python train.py --num_hidden_layers=12 --head_dim=32 --norm_place="pre" --positions="rope" --bias="all" --tie_word_embeddings=false --optimizer="muon_variant" --learning_rate=0.00544 --max_grad_norm=2.0 --decay_fraction=0.929 --decay_shape="linear" --max_steps=8268
MLP neurons of a small language model. Each row is named by its layer, matrix (up: input weights) and neuron, and shows model dimensions 16-143. Each number is 500 + 40 x the weight over its row's rms, rounded and kept within 0 to 999. Numbers have three digits each.
Before each neuron's rows, "fires after" lists the tokens most often just before its 100 highest values on Wikipedia text that the model never trained on.

fires after: "\n", " con", "0", " Co", " Mar"
L4.up83:562519491596557539508436485460521520558485460542532558443466514546516492470411532524539429474513473552536523496494509511504527524547567458509505503504518487512473463525462477463510566463520511488598502506469487478457440458463458536614448487496555518519424562501509426463499495523476510481513419519544545492529488498481468491507425488494604451495453457527394456475517474490569535462533

fires after: "s", "S", " that", ","
L5.up102:521523536481513468546515508544458491532485550497522495568498502407487481454494515531456521564433476517509535503608475476421446465486532507504483458517446504513441509502448452409536493534546530504472463546551516553464514467495533546482492542565528558498545493514505429441537518507540564460515532593533534547556454520486473456510446447565520456525472494532518400467576525535460553560463

fires after: " ", " Mo", " the"
L4.up172:493484408588521467492512497437455480466502470518500508482513508496534531582496470512509520463520536530525508441512571437571538541479516519540554425584526481573449531493538540482525558486521557547526544569515455518499474536535433509489423502450462569535379539553548497584515532457513475564492495573492476508481522389535502508477495493492512467527513484448486499516472454484434559513562

fires after: " ", "s", "S"
L5.up611:494509483492500481520529556531512508523535368522408602491477483550584547528622500459586491501527474480512590555508524494563560516550490563506459500571464486461499470462471504523520571498482545476404456448486535531593517513485556502565499486496526517453451556473532458532483511484548529525510512449535519491484570444545522512525547458500451450547509553527565577491547476487451483511493

fires after: " ", " ("
L3.up322:526585539513583472509474588454513422488516538516477445509447517554486594534520529430492536487456516461469488507449426520484511428537463520553439524536468506478549509426570523435499574451508495525588495492502504463528536438467446519474433500449437538469536516454485549562453449452511496475550522513490492414490520453521517466498506556396494498470432523522502522489472488552529513502449

fires after: " was", " is", " be", ",", " were", " been"
L4.up719:507434426506529474513557527538404477530505554483512545475479502518552541488489430494588435517545513438552496513518484521511606460490511499450467518506479497548506508520464523623449470500548480492489526429474488459513506405507459540494466585491489458484488518565489505426487476475493572477541514531470365497484481568471497516485511420551488494497550454483475564506510504471529550474543

fires after: " "
L5.up116:470528481562515515444447563532495435529535563554484498471470504491565509521543476494456552399502541522411529535465548576430586465500500588485479473457515517517448473442483489470479560533443486507474449558566529494414472485449523531478467543464503441470449478543518472577525418532527483490571551484531495537497486515480474486444491549428500467536442508476523507487536462504540550573456

fires after: " St", " S", "s", " D", "D", "S"
L4.up273:460472508468480457455468552490570469523419552482532486558557429526471472509490481457525483497514519479554495492491465517511477465496516578503457482550527495506603429554369509479500565436428507433493552450533479553608498466531545431502503540511468484478516500466527432519499464528522500496458527561536505512540555541475526486546476523500564551466490475447588559528517458512485489432548

fires after: "s", " S", "S", " K", " Z", " German"
L5.up199:453518488497471436491506568460538566594483516405502476520538462462459514501416477499449571581514565495481517477528502478441499516506476574515525491512498510535459520544479501411500483462536517459441517496503525541525483537612522479525505564493549574421518537469504491500521487532483514454499537526491485524496528501473520534612515518515458470496493507459615475438507421496413464470543

fires after: "-", " War", "'", "che", " Ke", "de"
L5.up584:502538499490501543491481458399457512487534492517437511499489481582526419476551439453502462523523557476530472416533506484508474527514517491529578566489448499506515486465473497488448498512430472375508477393592515539567482479450451563467487507563506503535566489526511424528454524471526504482470545496458499513473458474533526538490467503441476481498577529401431483483535493479519473500523

fires after: "4", "1", "5", "0", "2", "8"
L5.up145:517539508544464490419431504418511512568575481475469499532571486510580493471458524466510476434514495552508486544500495471477581543496490487529520481441452518503473523507536496541404506516405464571528455455493517505502519459476530480542533532495481446538507463509471404518482518451423501517529570527574455520513513527540454534464500547517536473515426451484452462451441523477462474459515

fires after: " ", "-", " (", "'"
L4.up336:501469495490532505475482505462501429600507470457458516491571449497546486517519493484627562550484544515449511483535517471541527495532469523551572546493470553507481465497495423474511548497446500486455487504575471495506500496502616539439541484559497481496446510537497488526486504490540531436546566543430539481495526480517480473480474422502532483473485564463486528456510457478432529501521

fires after: " |", ",", ":", ";", " "
L9.up763:497513445510564568512526498555470466548452474499437536555474505473494492528500512510495483481441499437483596437478508587514462513481432500438524465482464458536496530511470467542571534508438455493477503467522503451520512447525512523510445480521509460425488417453500505478530499528525481458565504490541495490533479563503518472461478436533587475499484490412448493531540602478419425483467

fires after: "s", "S", " S"
L4.up705:566547533469455487557419556477508508538417558517525527597539477497516568555511563478495422540487505464525536549574485528492505485520504533561522498565467508529470518540464425435602562460547519460474472386525508470469499492478451474544519489531482457493544514521495504524464507502489491480541445530543533508489463489522553500513501465505565536461534558502485532468503489514507515435494

fires after: "s", "D", "es", "e", "S", " Em"
L4.up526:507509508566583459537428492503487542504440519512462466496530496457477392466505485516587550554450487483559474500502538517523499557517444460484602558545536469523492437499473538477596552549467455523528540482502456622450515563497447507488569511547520564515528529555527512495522498446483497449503462490492473535498453496502487507460502473505449492519532568540505475464552538536464500587483

fires after: "s", "-", " \""
L5.up276:494508491507471451506501535459458465494493496555587549583484448520472468521476534489524482564547527472426524553565493446503493394522493508557468433549442467503489480506496526453555543457522557527486534547507527516513489499487540521476496516414458535471551451449455435479486504561463553464507509560478508522474485570509504514521525472524534488523444544473503448494533457486498556545507

fires after: " ", " (", " \""
L3.up481:470534515504517498507500543446526474529475487520467499490565507501495523540473532495508514453496437502464445530499478490588487452480497469538550583460530489513440468505506499539578502466538559491500575511522590509528473489517504540501493453510499535539522525621524499559495433514510553529445468513509594416521510415485552499558488512452447513521506470552581440495490450514444516412447

fires after: " ", " Le", "-", " (", " \""
L4.up284:507475507529506491534524532508478434568457535529529478540533565487504513545520499465394572450483488507479559549475494448429408523580564523564561480488540449476590567483568471499535548508450529506478438501455490471517430500518462422484468546469532451509546457511542480489452445490497517506517552522548523506531494524477499510472539483451563532457452465430438511481525531539602511559438

fires after: "s", "w", "f"
L5.up662:507416519530478507525566470509499538515471539463497517489494477500470483519456509507562515600402466458507457492456524425475497412444511471566525514520552441473504453539501501504506522482512448508489488423534497535526520449546546431485537518475497459500492527539573446440539440479491510464481508518571457454549511491499554479524480578538457546468501533494502440511493537566524536458481

fires after: "0", "9", " ", " micro"
L5.up303:498564440495475460523552558434446476492499526477535477548518510443490462550482526456457543508435473499481450441450530527515495484547509550397490511516546500506494443536439466541496566542484500472512571492471477498529528541501496566537408507441391504515501497513491495502547573556507458505516489485479494501548490458530497442503546497472480519438417495561565539485521546520498556524537

fires after: "9", "0", " in", "8", " ", "7"
L7.up336:498488486480534588495455529490493545479515499576520492616524508533533552504565532512480500452525496507426496552471546520487607546518542489533436503554548413537566523475473503453524467471454494519474515449515435518579533480523552561494522460559507559521540510541526491517519570492469471483440544537455528492559483519481529531514495494544473477518515543569534430465421507500517539452510

fires after: "2", "1", "4", "5", "3", "7"
L9.up20:430505459432439507557523510504530523508533429537517392513499501459514518466460481425576505458551561515460510439481483438491484490425543480503559443496564488496529449509498465491461509544488519512477444529554506512538495481510432509494574554543532522387486496553525469497480447471506481517458520556519554511466482444519448501472486505435516442525570486443593526557505500484490476545516

fires after: " ", "–", "0", "5"
L9.up326:562550509516514500474444466574463533480490570490498432488524451449594500503495468461505470518492527549502463505521494434509490564513458512483519576475492552492533495502491461453483493468541559457452577500476546439429529513569464499494441528468513501523483512548512445519500458488469490470481495510530516406491423485488463488555489449547530505462492477572561598522476445549439478405460

fires after: " ", " and", " was", " \"", "-", ","
L5.up672:480487471488539524428470512535563491510444478530536533601512458453497455534553564448516476379555511485427583459514463464544503527522565473482524475542490524553494513444479468526512505449484496557520460506511480477483456450550459477536507504437493500441565472521495498455460534468464465481533508548508489522538496514439580476503517517440477511477488505393505528509470448432554539526509

fires after: "s", "f", "bre"
L5.up261:590538548472459462458421508477543431484449492484584481540439434564472578471487418492476529490497460522506539474548519450525514463476458471521540500493520412487492439597419460515491486509460432494477514469487445479531475466549538457467517578465514535480454540531601462517484512501524445515467442576515514512532516532505474469484485548536473464461509441476524455556427554531493573535498

fires after: "\n", "|---|---|", " Votes", "|---|", "|", "°"
L7.up680:474347465449536443520477484529503479485519571482521521526509516454470507457530469495430467492482481436471522551575527472542465443527551451566537569471511500495550435510449459539514496486534555538503540449439459510544448508473509469483465520522523556470479501490479525496474492528480520476516479450523548469536416496492529520471455496480481438527569519573500538518554505558511525533486

fires after: "0", "9", " re", "3", " E", "4"
L7.up639:503535422499492404447513492474467483497468457577502557559556492487484508460508430521480511459487471491510483550480524511539497424488447505539493485504468440542568480564496510502428539504513506475479541502519491547554508521528441430503532575502525540475527580587528490555558472533496427415393491504463586466574577530542515503389436513526512513523510501544437455489513523521444478498433

fires after: " \"", " (", " "
L3.up615:503481548526432525599550468489502499515566441434567488567514521494571403525531541461489443485535473499451493445498516435450392527553507474534558547479510492551507452563516500500491492443502500495469499537525570558478491419501477523485532538454499485493506503553492554504511470521529496467455477536391531481517492460611561497512509550517519541534493474502539514475552446439511575489479

fires after: " ", " not", " were", " be"
L9.up729:500454539539528488518514506563530476482519526460511492512556524449533516452506451492465523493506589522436556545502549501482517475527492478497546564553543490515481548527492595420509563442525540499487455502554489549529470492473537537432492515456494464562471504590531437410569469522531572593464462530510483569497536537482464508515508462480506558519517525556551479537486503513567528606572

fires after: " ", " a"
L9.up443:631494401500567469418494530467566533498498520500525449426525472467450507581453560490449557459438483536453484454549579617533492491486494519580517520514543478460508499432470525538510528492516519445466450560476484501482495579489480523525486486528478476498472517518492494523416568465499471484489486523455467500467488439496442445510528473520555525518490451454565458477412469502515567476517

fires after: " ", "o", " O", "\n"
L4.up18:442510495473516416462498517494522420463465527502510523517478529504506514513483540427469534461526511491545479570552581511419512549460462437471507533439509594480603546531519524509548519527513483446460458527506462451587509499552452475554491528482517376495442510510445411453552499460540520479505441418554575455461510502480480493463550512526519518480505530504460544474502453465521570512530

fires after: " ", "w", "g", "r", "–"
L5.up379:542452470529540511525569516473437532438473519484519375521555474482463517420454546468509556494516500506490538492468530456474483486521461482493470541494499584527497429425489489455488592484541397519474486433534431561459518413554542491527498492525527458481410494541520462513505525532490493457498417400563504493479530502505490538482433425516473468503460499502411498523484423579467529475551

fires after: "1", " D", "d", ",", "=="
L3.up536:421500495544491473502559468526480565483459483565523545532453481497517420488470496450465608496455563521492492551477479475439470500470549444555480458464433472471552457520428498474512539438525524436481545491433499563498515519552517490521479498530510492442529410481506475538513509513509477475496472430556557516494563456496550498480509456546515484500387505517538511509485495485458443562531

fires after: "s", " S", "S", "Th", " Mal"
L4.up139:577502465474435503473513459488473551526532554470521555573497540531509471477505527516553469506578566476537552391486547509533585457537560493464474446531502448469531480602452401498495505449516462459485470465492579464520430521516556507484538488464464559470418560511543520498570443454520467523538475515507544407508516422464496466561486480458497495464527531449510487478469483520436528503468

fires after: " ", "mo", " O", " Ka", "bo", " at"
L4.up601:460542496452539439555539435462540439458471492456528541515432576504477546557530500488466529501543463524587480496477511570502515487484536479547515492431480584525478507508508480563449553500590530508494462469526608451467486464490490458462529482415497436520550457490492525481546500494545499519511494527489555458475488511457556539490543427515474527458518554435481482459502500523512509425582

fires after: "s", "im", " end"
L5.up221:524480543472482586536434463558482420519479509486483549407469480456545505571475437479573401588493508496566482526487498474431530572479556483504520563492570435507532457546399466475497508499493533470525501438528548521527488384465498562530498529499492503461506497565503503533538452462517445499464493512494547477467420489552491527583495498553499482532490511513490477477539513548437570464467

fires after: "2", "0", " N", " A", " U"
L9.up492:547452495527535482510503506510450458492419507507480462508513467499499516464508492511524464512488421550504540520505474498565530462500536469575470476530567550557561542530550489498443472483534492519521473535490523547545521499435485558545478471485466477490435502480495456457460508436448496458521470543525429541507516454541490570456481505510465502487516523472428517605420534453493457473612

fires after: "\n", "s"
L5.up307:494421493493434412523477566447503530505485514462572549489520483413562590515494491430462451557491501476483481552487549463498526527520496493502514570448491471433542504546498446425516556543577493527476528513581455483464520515530485522573454557434505568443512532526567494504493455480468436461497591518510517570509531450506494528516545449522460518553475476495546482482541575521502520555480

fires after: "9"
L5.up348:556431456530443550527533457461491500540531597516535543561439463487502537472477513473493506535473445517430473519537554491503633467502514500522478571459478500542437486466429525510499467535525529536454503549502501488520482458492491476560480572512520513434537418579486561479519521470521555494410531516533430547525486463586459483480451500499472528507493441486496448511480474440623578522550

fires after: " ", " \"", "==", "-", " ("
L5.up423:535533505533437441480606497620464512463510509586488543626497523478558594544555492468454519417513535457451573557499470504468550457502460441541500580538511525590558493454490527518487453446544536472566530465547514430533520481475528484472489519517450546517519436524552475545523472441425504486516497519461508533511464505511461559520405567468466497526484484537503545475510546523486475527450

fires after: "s", "S", "-", " S", " K"
L4.up741:429485529515414436504500503514473493565488443477480512481516502480531547523532504484518480530567487546547479511556457474507483499540440542536464461517466523490544536555447479365553473538500491505522494433471515464511508480545544466509593574508423487465444577466556459487502527499551481481496473515509525460457518480564588481524596517489483448421507562414518517407504549507375472415458

fires after: " |", " ", "|"
L9.up195:522473511533475494525512504475473472464469498516402507479515495498529503535512414550492524492443504465510518593550465497433468516513515453470455527490480579409518503509431449482518492517601566501575503482416499496523471560534515590459476537479520527502474521481464467546544496502490517538452469497550569422533470580539480549490548508479470492463503511457520487503608516511524556488496

fires after: "9", " an", "8", " a"
L9.up553:509571510505545517524484559523531501456402558501479481551573445559532410464510505599515476594533560530471517503517523512449547609482486517486489481474512454611443462509447501518470528513503497444513558481526503469443507492553565490502567503507552548597508528527476506477427477480501567538488491485606524504510504483516476466514514479500485516510511481560514465489515527489496519453504

fires after: "s", " |", "ps", "th", " L", "z"
L5.up149:428493482493448515463467480453476476573536513462554537455574440526520542502512558506492529541480475469485526465509444443489528523545531566448520493554499530477518500499517443491571471482567499488437521415534504456510526494532517468458500558526494520420491531470497431499572465438412527509477559495595423529502483488528525505505544507550525504499457483456479539585540437458400551443489

fires after: " ", " to", "9"
L7.up310:516531478496646506502477582460491479552608555462459482564518574523482504502509511473518552484542447531525593488584536518511589405524435527482466535547485525541443503489497495509464544501499488528492532551481504527533529479540451497445466476514486422508509513505534478552474474494482533519527456496467501455462517529478475459531489529421495404489445498438487503541471444506486543500493

fires after: " ", "-", " re", "."
L3.up323:464439529461537476502498480527541506525529521504522548457476483509509543514486527492442501465510412520511511457538544432466503575501539530511524562495486514502481470569511592518486555498474491555461496574493528474521562462480459487533550466505461517602475507445528473490514420474462578528522344514504601477486588471496503493480499539478454514478466515582468510484479462537470493514588

fires after: " ", " A", " Ra"
L3.up132:424545463466491505420533561448471502485451513538505512503519468507467541552504536547491499438527527564458495497573492495506499457453484560506480529468492516553503469504482541469541583510476460490479496453532521476506470527491489455504474490430484482497564482510484514544508463504559489474542486480507512468459438498506468443515502533481568492525530475473443469454502486538432483561423

fires after: " ", "s", " Is"
L4.up119:530495457483478434560459503457579520503604520529617548563522452523478515507443509444469497575507483440481467511553458433498494463467429516446459510572450506478466514530548447476534550499456534517481530536492447489499566493544507549465492532481469510514590533524439466469479505501476467443504518524508475449542515544474532504529469601560494559500443510487572539488502559508484517454511

fires after: "2", " ", "0", "1", "|", "9"
L9.up727:439497502465545576476514439472470520542529507493532474463532553555517465506455496443506509533510477473567472520533510496551545540550497491496560569462493477549499552424470535440531513523509497460492505463487527473438542540495496496500543537495484537481470482504544478587469390497461483457457471479547518524409470484565502496474461447486540532418559555525409536456504471488565453504514

fires after: "9", " St", " Middle"
L5.up629:457562441479539500526486475546450512494514487555523547503447463544520472486471454485553560537552470493533482558514496464535487518520530454498573528509485537532369481501492465496454563553455513514480534568529527527504421381579520505576490449540504565536527452587423471506483482508484529510489454526513496478483467495542480486493434532507517501467504456502553576484529484460527511469496

fires after: " ", "-", "\n", " \""
L7.up66:541496476451518477532596423460448438532491430563495473577486507442476504529509500517430612486485439528552460538558543492517463526568503467464530516470454528527503477472581478488500499474413499459476493500520505494502484552501450597488505484560476468494437498491496512481550549485468481519497501531470611470467454540519499484535544493501467492486448586483552538523444496499445501458476

fires after: "s", " the", " Pos", " can", " not", " at"
L5.up661:531469482446466471570544441492504523497463501474501563566532494541498504438501529484544479563437459472420401487541499482509499434447548499497544490534502446582496545407495465501470508464547452537501557502525516485514569530485541518492463587507418505469561543461553463467492546525497535510532531479532455510500542564427526468536537536550500533471495459463549509514461538514572510502503

fires after: "s", "S", "---|---|---|---|", "|---|---|"
L5.up270:477584517527459449491589450489518504526453460550463519507419583547508528507478527505546469527423517467434496451470447537529499503480434497506454522508484442551494504473450474422497515596519490441572579480510565536497552545479520496486551470485503516503504513542606550502516486503517521489576528514512501483545555499535506501580514505471454487468540422502554490468526533530427550462605

fires after: " \"", ".", "\n", " (", " that", "-"
L5.up540:523479477412430461481510490520463493480456532554484445529426575497494478507483567536524516485539475445467563479449492548461525446500522495575481461542504530528572497482468470497494487545497424479499454473528540506457525479505454554545529565455481502472506549448530539452518483512497505410442445588533497550541520479525499490523555455507530449458380547449491534490523504498468552489531

fires after: " ", " \"", "-", "A", " A"
L9.up106:534564467499537380498493481475466437534470524517518545521479427481534497449576506509462519440579459509534500526480538490477529507524530548603437475487511496517626441503463510495503482474418443564447521616535521561474490570507469523493507530497485593493473497455518479553570472522440504497574468521466520556532523468461493484494583453482532457463400459496467437528475442465461470569500

fires after: "1", "|", "-"
L3.up425:522596492491520491507542468499490534580450517514536503523425460478537446480516503428474535527557545494505520534474547446555529525501508508483524502399502428473499548503438590488506535440451503511495482491475507510493463499562515463531528489566459447493527460446517492427526457500515507472475493498522513483557464463473636537538508509537468546454398509516442568494532485488517434461545

fires after: " ", " St", "---|---|---|---|", "ave"
L4.up410:496455516437536450503467498558525506508480501501530436549484420486567475510475489469448522557570441410426536517466475493438557548493497499507500530454458503510510524478472411523528470527522567494517466454504489441544471430479502494495460564501492475509448418552500431489489491532456488500509554517512511555474481470458498520544462497478488425528437500500503517417502488453485511471470

fires after: "0", " p", " W"
L5.up64:506528513491492527574503471508559590529492411480477501436509553420481417529480485599538486510487493474471527471474492513515420528502519490555503494547507561560411478461496430493471514514527582499517503517560477505547562533604464481508499530520494521457521591542471531469540414511545506505406559587508528422493446481458488482510422469553569549514440526528498439512511449512473469513512

fires after: " ", "9", "B", " |"
L3.up357:467505494569545508521492505464420510529466521507564553461570500502487548491555491586451543426470431517429517539468488461472538455422519519561507475491466560438516441539533469459517625488524433488496545547511563542488456498548574502526456490526470528519497538546569433491534526519507493484492561558424457523497466490502468532488461494534412484465523423434523399470534451576421527472607

fires after: "s", " S", "ax"
L4.up304:510450535495516497495465439542572479514543504417562481541505531508511490544485473501507490637471480486517564436495514516546461513549490560557524543480449470531486538570460416512456547477469483505471486440479542528444506426466493493523617481463488567559531565503462452525521486535540498533489518531476520500383530460548504488507554431517540496528457459566477425512524532511438560468460

fires after: " ", "'", " F"
L9.up498:562502505551481520468497492446460549412410505577520493472487545533541495536462524541537572438476523524466512505485487523543480539445492519500473491449459548528561504437463444399479531593512469421542528464496560480511571470528542535536549466408485480513487455499472481525496491469518545506468521520515529449524509543490477487496539527505510553439492418519487492494494481524533432550556

fires after: " ", "1", "4"
L9.up227:468457451518566542564498552515459501565448474485609494531495519514597421455540493491514530491504530461472454568427518460498487515423486478469505463493475511533509478513490448502471492491500528479545488439497430526521540497533547568487540529476458512483499535484507506487529538513507500470496486498474572476573510456470519453443523531503504479516438490523516494460569510549530558390439

fires after: "te", "de", " de", "-", "gue"
L4.up503:474515486450528537487502534494472431577535442461426519440508476514493545548496481484474519486494488473526499447531516381542475630486551540541546531380540519572531528485448545508467494586456427426540519503494533526476531497508408547508462486509637470512485577567540484530572476462483414468488525495528500502475518519481479500512494486423505495499508463479489541580490526498495502523500

fires after: "0", ".", " A", ",", " F", " "
L4.up21:463486585544532508564530459520532496532512531483478515524509521436564523526530597497528514548457438480463452495424498533500494521536446521473501483512534414567551513459463477509533535540529470546515500472525503540479568546548450485566516557480552500496501506495535499484538468569494517449429450475563490563461479513487459517472555485472480553410447517461521528487516529484516451527589

fires after: " was", " (", " is", "-", " known", "3"
L3.up510:460583478461511447515525487502498461507500545438469516449483484493491497502547457463521444500536416505491510452518490503437476525551495468486483522523521463479571506483488512487440456497488496546445486520504500494504530468489407522469495491521629481547514493553478507468492559461539580456555519515452510474569488505492399471547505503544508506525482505481500479523454464551499501441490

fires after: "0", "2", "1", " Ste", " E", "3"
L4.up160:491537533439477534524542504522485461583522418504443393525440485519450491511407472483570486474558483479542445434484508442547502535485541546597517502559483504570544569507566484461470493524450563512484440479490514487503571517490564459470548510475506398513475546493486467471465444453493552482502526482539498526587537438444447499508521437532509491424543473518473476547491572482515493486447

fires after: "0", "kar", "1"
L4.up459:465484456550542551519527561573453519513509506568470491372547533489520466473504561542527520527519525539490561523513482480488530461552495517553511499478543563437497516523534560502503509519466530558560537444550497545439527525521450517447497493530501515579463561507548465472528436577429597531489504475483470509529495391527447468445476577519460565482513484504446455484485472496534476578543

fires after: "s", " S", "S", " f"
L4.up567:576506504496477421479499539532494486592469525469486558447413524448532494499501514493554458527503465511439512526504463527527508444472544544469441486536458411540555453554481470455554524508522486527548506453489542494561498540548539473501467453542508519530434559514589476462495473500583485529557552477523526491470477483460449563507546477549489561562475434486506494519516595495458467441503

fires after: "s", "S", " S", " ", " p"
L4.up280:530543444516492466541493542464489546527554467440505529510484428502551498546476501555500537493475542488465520525556509497492423486462452512479532544500504512536571481479504446471561529408524536440464495474512539537505541500568498514437531534509480552490542533578529496479523453561576461445469458571473517490462562536516507472489493498515441520458500521491494518453530453479496493508537

fires after: "\n", " ", "-", " ("
L4.up377:477504516567510451517472531529526466470432473492537533446550498459526527472507543350451437426544485499493527486515490454511462507403507476414429449509445557511513528488477493542480530494474515565516483503548495460500525520519502492522545514519431446523499538525526518491472456402498439492521509493468505507505526530461554486549440497445533512385463522522523547538570576547519431477515

fires after: " ", " |"
L3.up667:536506500523516508532573517494489503506498530469587553433415536603560503574454517488541490473557422485503523462480538504492468400521498516520533572502446548475482443489483429472481410542544445451480500523533535504565517415463489495486509529432535509523407497489516563495470511470451552546504467529428519455474517453565428517505536503483462527565526506521511474481481502530520518531455

fires after: " "
L7.up323:478435477576435490457490467454523494479590501383527480449478498533513509558541498436475499563499532448501466541462530555462453512521485523517450550539522484564490518498499502489454552499493507502561561574598524501500525441533455486439546509446466573498487512563531506515476472472566542504477489456509520453509580539502501479519500468439488578530446421473522451535485431554535486548478

fires after: " "
L9.up595:558447539552536468482522505507597492418480426554566522583522538471501539457507485445517524508571517459440537591443441553469525545497506481545487526502531486541541498552481410482539532440568485461557449501520526468502465490470480490484514532448499556571431502511556499442547455518506527519499428535473548518504552437590489455460451501482457536522472539559510451463446459531451527474485

fires after: " ", " (", " G"
L3.up151:495523499516575463470472609510506538517439523569522494577574519501539525513471507442544528538520511488498490558461481498512513470435489499507422493512493477497445452442477489460446523469501454465549471554597549451438477504586465499506487509522513489438496522546561472566456510526475469524501495510432505544470542497489484471574464502507470546528501535491441509515485494498476568475474

fires after: "S", "s", " A", " S", "A", "PS"
L5.up22:537459450466503463529485508482497521545493529445518575540486534523578475496464478552515515555483556488478546450538470519409512516474464525479517557463578456501532474535495494535509464468539534466509532435518559557482474497466481534489542435430539549509499549567549522450490563536517471423497498486443484509473460542474516483513466485489467507436534498513533484477478607489431467580489

fires after: " ", " (", " \""
L3.up530:480508481478471524505526529425515519576419415527468466534542488487568525549515566497538511459488538467497442529481523458491511467414439563578472594484559503509445479451528442442534575475481520494496496476406473515480512531506557534461486531502501525501469470632525413480468507517585564518576551468526465531492589504495493495543500476503465470490471481575475537509510466545491525494547

fires after: " ", ".", " in", " +", "---|---|---|---|", " |"
L4.up171:476479507481554483528601447502502485483437514507506519554515444504620534548498439528480566483556463494459584456523498481481496495458517474526519510599552510501475495563525446596488557457469417552538536517542485449486542442570542520433488537462530538458519405525509526506521468433488572515518534446524443490517486517519434428544441492558484458477519523490467466508527452574507527463470

fires after: " C", " G", "g", " f", " c", " "
L5.up108:473460462499478441535535543438472478457427516526523520463482528472501431528563554578438506447507477509479496568572539490500503466562442449439561546586485486536516482505524494460551487487541510446550454441507489540533482483517568530494501552491467515479511515586555462495521519422518555516493508486484467500516501490461522550453465479398546480431489606518557467519545494533503536514425

fires after: "0", "1", "3", "2", "5"
L5.up310:488582556499481451457542463559581468498595463473499498547520528508529560450505522467509533533524434499387534541550466581487513530465482552487443496433468448486488546496515571568415455496507529625487476549477502489521590499554514445472455514504515442517462484484507477487471541507577471503476548481482515533554487500507521505515527497488479445513545440471518489503466473587574506467490

fires after: "s", " a", " A", "==", " I", "o"
L4.up701:492533416472525454516552530418512508555508503457586534525557577528454553519454492521535510497548508554503432480494420486487516428486488553512493519543499472479513502495491469526519502546516523411429538531391556520556501556450443561479418556493528485480528481529463525418472509485519430485534504553496489484513498512497420481525593509496531532493507527559533476468486551500517523482514